Part of a small language model's weights: 244M tokens.
MLP neurons of a small language model. Each row is named by its layer, matrix (gate and up: input weights) and neuron, and shows model dimensions 128-383. Each number is 128 + 24 x the weight over its row's rms, rounded and kept within 0 to 255. Numbers have three digits each. A neuron's up and down rows have the sign that makes its largest values positive.
Before each neuron's rows, "fires after" lists the tokens most often just before its 100 highest values on Wikipedia text that the model never trained on. A number after a token or word is its count.

fires after: "\n" 34, " Phil" 10, "|" 8
L3.gate507:155129106125147113094136132178151183132154141138064124165160135186144157130130136147117151124105121161146142070117089123139139135115198125137088170113128120157092108137149082156116123132116147087105120111126133130130116114144118151138123141111169106112158138125115086167137145114100175106148103109118096132162114131142136117162113109110097117137142144149141081127110134121176135087117134129121109162116100102140110138099118136106102193127145134130121101126106157138110152119111142128127090110170089134133155129119139070116153123136133154088123108161125111143126109117099138178134123118145096123103116169140146127138126113137175145130129132143105149128124120112097163102146090128143130115118084147144157136127099103145116071133160123148144065093126115159078139140139146
L3.up507:130134093145096117125115101120109117112112131133152067112189122126133157146155135112140119112103137102134203103105115122129188126091135087120131149118091145089150147098120143170101096108117116109185110167111130110156152135106132135136112157102178122158181112088077109092132125154146142115120171077094144132149108108144135113123117133133095122136100172099138148086137149132141130139096112122112102153136122135111137163128104145139135129174110098135097091127114146145154157105125111132087097111121107112095121125126133119130142144115141144099173116126116098080151138126184137101131131123094124180139152143125127088133147132130094140107104122116120093111115101086195122107171110134142113116132119147142145127136112137130113104132139115183133112148122101141140127133076112

fires after: "|" 31, " cont" 6, " There" 5, " Th" 4, " Ag" 4, " the" 4
L3.gate478:143102103114165105120133121140084121142128154118157163149115130096146082107174152138136114111112076127128142137108126115135118115108174133137098107157145145093154133124089122133137128121128141132142130150110148127150151132141101122159063148129134142198158153134135113144169126094128146166092120158157136115124151162163161153155078109165119124099136076151103114170145130169115125164118117123113140165126110094102139128115117150115130090151145113150117120134139154126200128117130110190134093110143110138125124141113104146102154102158091103130148108109148146128146126157088124181130153136131114104119083162168138108151075151131150128116093112164103126119109174103154141084137141144141081113173139113131151160161120142091127098126191128150155152142105064130177141101080100
L3.up478:183118106118086118115116134145120109105118141142082121138083155097119135131139116130122130119139131107114145160123058129122168141107136186130080128128145118117130134166130131152128102139140122145145134112133143143103086104131093145171142094132113163161110161113130092134160156114145144138171144108118070169109095174131141146183132130114130113137160126145085129136119154108149128155141151135101134155102137143112124125105081129094141087152138132139127117117131113171101124168125163127130130130170149168125141128139159142093134138137148116145136109118145139178158130092125122163145167141147101114084103129147153189152096117123098134115123129071095097092138091154136090094125151117158120113095105146133159111154106111127128134136171107114161154103140139106160114136147128

fires after: " the" 42, " a" 4, " in" 4, "The" 4
L3.gate648:133132106137151118147145183178135114169143154157133103112130138127132150112109152121175170150135124097124110108104107098153126145121111120167109120111150099163139110104143128154100144141134116128127139145138140124123126134151134134113109148135125141122076137114108132102090157120159135104117132183116135123153119155141092165141141109097110135115163112131107110113145131147112138138157133133122140143132110155162112101143101151126107114123131078138105111149155139140157116091127144088203133144158114152111162171134118077122102137166093134117101123144068144111125142129155151124167134089080106131141147137110087127137118151136113115123171146119145220106126102128140130119164146065138168085125087074129118108145102163089132124104127119100112133106136125114113120154079143
L3.up648:146128117144120102101141113169097151138150126127145116131149121125114153106134155104104135138116121086144136125121128114136137134113101140105112137113140118144100131162125141151143134143130155092147117150161148106139182093142114143118122188126115089098129135115143133166126130106166135165115116176122163126141134128135127099132126146122127085127164090118105126170150168110135109132162081130165170127104155132146109128116168153103129113134129128138165121098127130118140131099140095117172132102125160102091130130159149096158163134113124119143101066128105133104159114136168141116161128103123119126096138127109093147151148135079141134143105076122181135164132143096148116115136108136132112118149141157102117146121140124097176164133137110073145127159161069126125119138110105

fires after: " sp" 18, " d" 14, " l" 11, " w" 8, " r" 5
L3.gate358:108114118141143167095118123110122107134110119087160093120148113100101152128110142114127132126173126123142107138143171115150129182103120137106135144117148155140153155115142174147121129097110135091162098124146160157118092138177124110109119155106131142117102120140137167114120150146126126115087165151144125113105121117141183097126137133071170118133117136151123130080137131133108148111146133126105088116084131122143130113110081146118125169132156155095148128136145091128121176134116154105100096125067135140118151149118141129136125111164130115097163149160137125156125126089101144139073136152085094121128125109142087103170181114124123134119138120150116114093084125141104114118163142146165139146172131130119152102128108202144169119169116142143141176129124103167137136094115133
L3.up358:145045128116123152116123103158172139111118088114159101095109115147156121157112168086105113120155154133128096134154133109154126122106133151138097146101134102147109117095149142069157107078100091080129137125164110136146167144123151137179126139148134118131160157126149168119106141128125128126128097198104139124115083142125120089107088121120161104084130144154141130083165090131110132135128127106091102137108124156150139132102096108109109177163126130128137120124124133154104114122144130163159141125152159132144077147185136200123147134167141120123169115145177137155134140117065123122166135147122144104139114125143099135147135130131157129093184122153089160121143164098133113134102128154115145108107144103139127103131124126164143063184136086129139144158101101159143170089125139

fires after: " d" 19, " r" 10, " s" 9, " m" 9, " c" 7, " p" 7
L3.gate667:099132141157161096127116148119131131147125110146154135109122106111116098175090139191156127163139115146132150123139113105130152142125152139095125135143109124101128182111135120139125122149128138053105103125117143173113087110157114115150152116130091138160160118152107147133119165139136112167157127135118128126111122073139142111145110117148132172094143150168104088127163151166135157142114085054084177095115127132132119097101121102145121127091172159125086141166115121149132140123183118100111140084132119111113108113128102105140124144146133148104155123149133147140135118108100105117130122116135089090087068141155136121137136079116148166127146112093116127098118105134121122113157136145153134119092078101147126163167120176113101106112185167109154147107116109100095096137129095
L3.up667:136159135173157121105107105105148136152133156121124101124120133137108178172119090161180100141106137132217066141074192104116144180170145113090158129156135118116106139121196119134144145120164147105099129111082161114089146061127119116170125134138155093127112135163136093116164148178136160110146132141131097122107141162116160151101171106104113137133093174114098139116137153131114126130155107129096121155116110133134126126117124141107155123137126102115140128160134124102130121165114174141183114134134101113130149183094140146163174119190114154165130121180119158107135154160111109084146136147149125100089122118138100117130123134117128137156116115110084145104140181131102139135161118111144141122181102118171135102169175131147117134117150114113143100119110114165114114108141156

fires after: " |" 28, " d" 9, " 21" 7, " V" 6, " 22" 4, " c" 4
L3.gate188:123147122137146125104123127115112205102093141083117095124169106107146119122102149141157126112146135115142108124121121098096099153135142089095131131117155133128138127144155168120178124145155115154118146178112095095151139086126181102110135132142112168132119119147148144071147115158137120117114129099109154166124099120145156091169130084175160116090100134138125158115178138124112111140099142116118105122147112094144130146120125146102104148168180164131132100133183126118128087124126103152125180128157129128122097138191121124169128132141152120155114130141156135121158111115090115095117143136100070129152072134109078104140112122133080108163176140123114164110101130131110135147123133150137142153138106132132129158102129087129120117103126116146158171097147161151139156159046124
L3.up188:125135105139122161167125143088117086137156168100157102120127161128137136157157116148104111143095132125134120145118161096129128143119136113185133121152117103135143119090151129100126109090121130112131109137133084130105158117141121144086063117156137097143104143155094180124157116118116095105154120093102135136115100102137130125159135159109164098143116138135088120145131127168139153143131157108119118114130145121135138140099137124161133108095169129117109103160123111145153156100127128109137150177162132136148104135131169139092117111138124146120146102161103138139082125107082124141151108146188097129140122112125136127120073136090074117136194151144115174134167160154115097173171089115137121120133145100128102123084130097134175111164098120145147134126136126159117146124124144

fires after: "\n" 65, " \"" 9, "-" 4, "–" 4, "===" 4, "==" 4
L3.gate298:130120124167161152119118123152151143104118134157159141122166134105150110141132117146122103169152152125132150167184110156115138165099145143143159120143094144107145104093144128134088119099102175096142120142124129108100144122137096148115085075102125165124171128136108135134124143101093093128141165142169126090111117147118115149101102190157176122080064114173123108123096128140115179130139136093080108114141130133114130131075105134107092117163135132124128131138157145159131146142105084130076143100092126150128156160107147104181117115088128117127151155125088143162111131158136182133073143150102131126138160150125149121148171121082148106115109160143142085110104139164109112150141115103121169130158089127127138154136165179115124175125154153151143133091163114134117164113141135
L3.up298:117134142151133154120138119134098161174093100101105141087144111119120120106132206141102096090125152139168139129119110162083148134125099087106127160113161139130115144138103126158067152096136111106124138149163089125111120153136137134100110146169111091113130116138137128149126158126134117110099139124139129097131165127143129158107135140118112118147134101121151202131089112111132115146107082157157117117112173114136134128136105128129181163138167140169135106127117119092100138127094123128091150150104125102073151145139136079140150177171135160115137125078102180141172122149128136105140156137127106110117115157118135165117127091103110116104111170142124106178125117109164149124119096117122088141150132134134148135140122126119107160127144129158136139117082105148147112151140132

fires after: "\n" 63
L3.gate354:127125086159186122110134155118130079079115144130094124119146121074115114120174157145136057153144129130118119175132131150121118113157099147129123154106139115120184127132120113109109129108097114141118109124123144143160093114123115109113135095144111131153102152076124102104112079162090146152117139118114154118126104137180130143114133140125126136135141114132140153128160137132153131176138122135088162078171155118142115128118135160160149143188111091160107096141155124148143165061093093126110113187143120081123121155128108113121122129152108129131099115153122139115160101114084104133087119161099124095105103141114145097133087176130132091121174156130121140149128139168135180149115135121127148132125141128107102143167089123150159132129158138128117131102137110107133111101158149
L3.up354:141147145169116105115122105114127155104114172140130069129094144142122131136133132131126127130116116126145080162149178079091151150153112177136112113119115179147149081123138128162153135107091163080164120105107131117122172134170137141083089091180110161158126127082114096139133164087143140126206133098148132130134149144122102135125185133160151121142142116154151129147128137094167142139137126096153095081115133128107085100146125124131129137147082144121112112081118145125149141114139194146180134118163132097146164144123114145150107135176097126136119130147148124136134104120116150154091148162076152100127097152149131137114116120092123105120145189122113174087125117115164103128129115102122165138100140166151107131116137153099105120138108089162168153137142113094086110110151147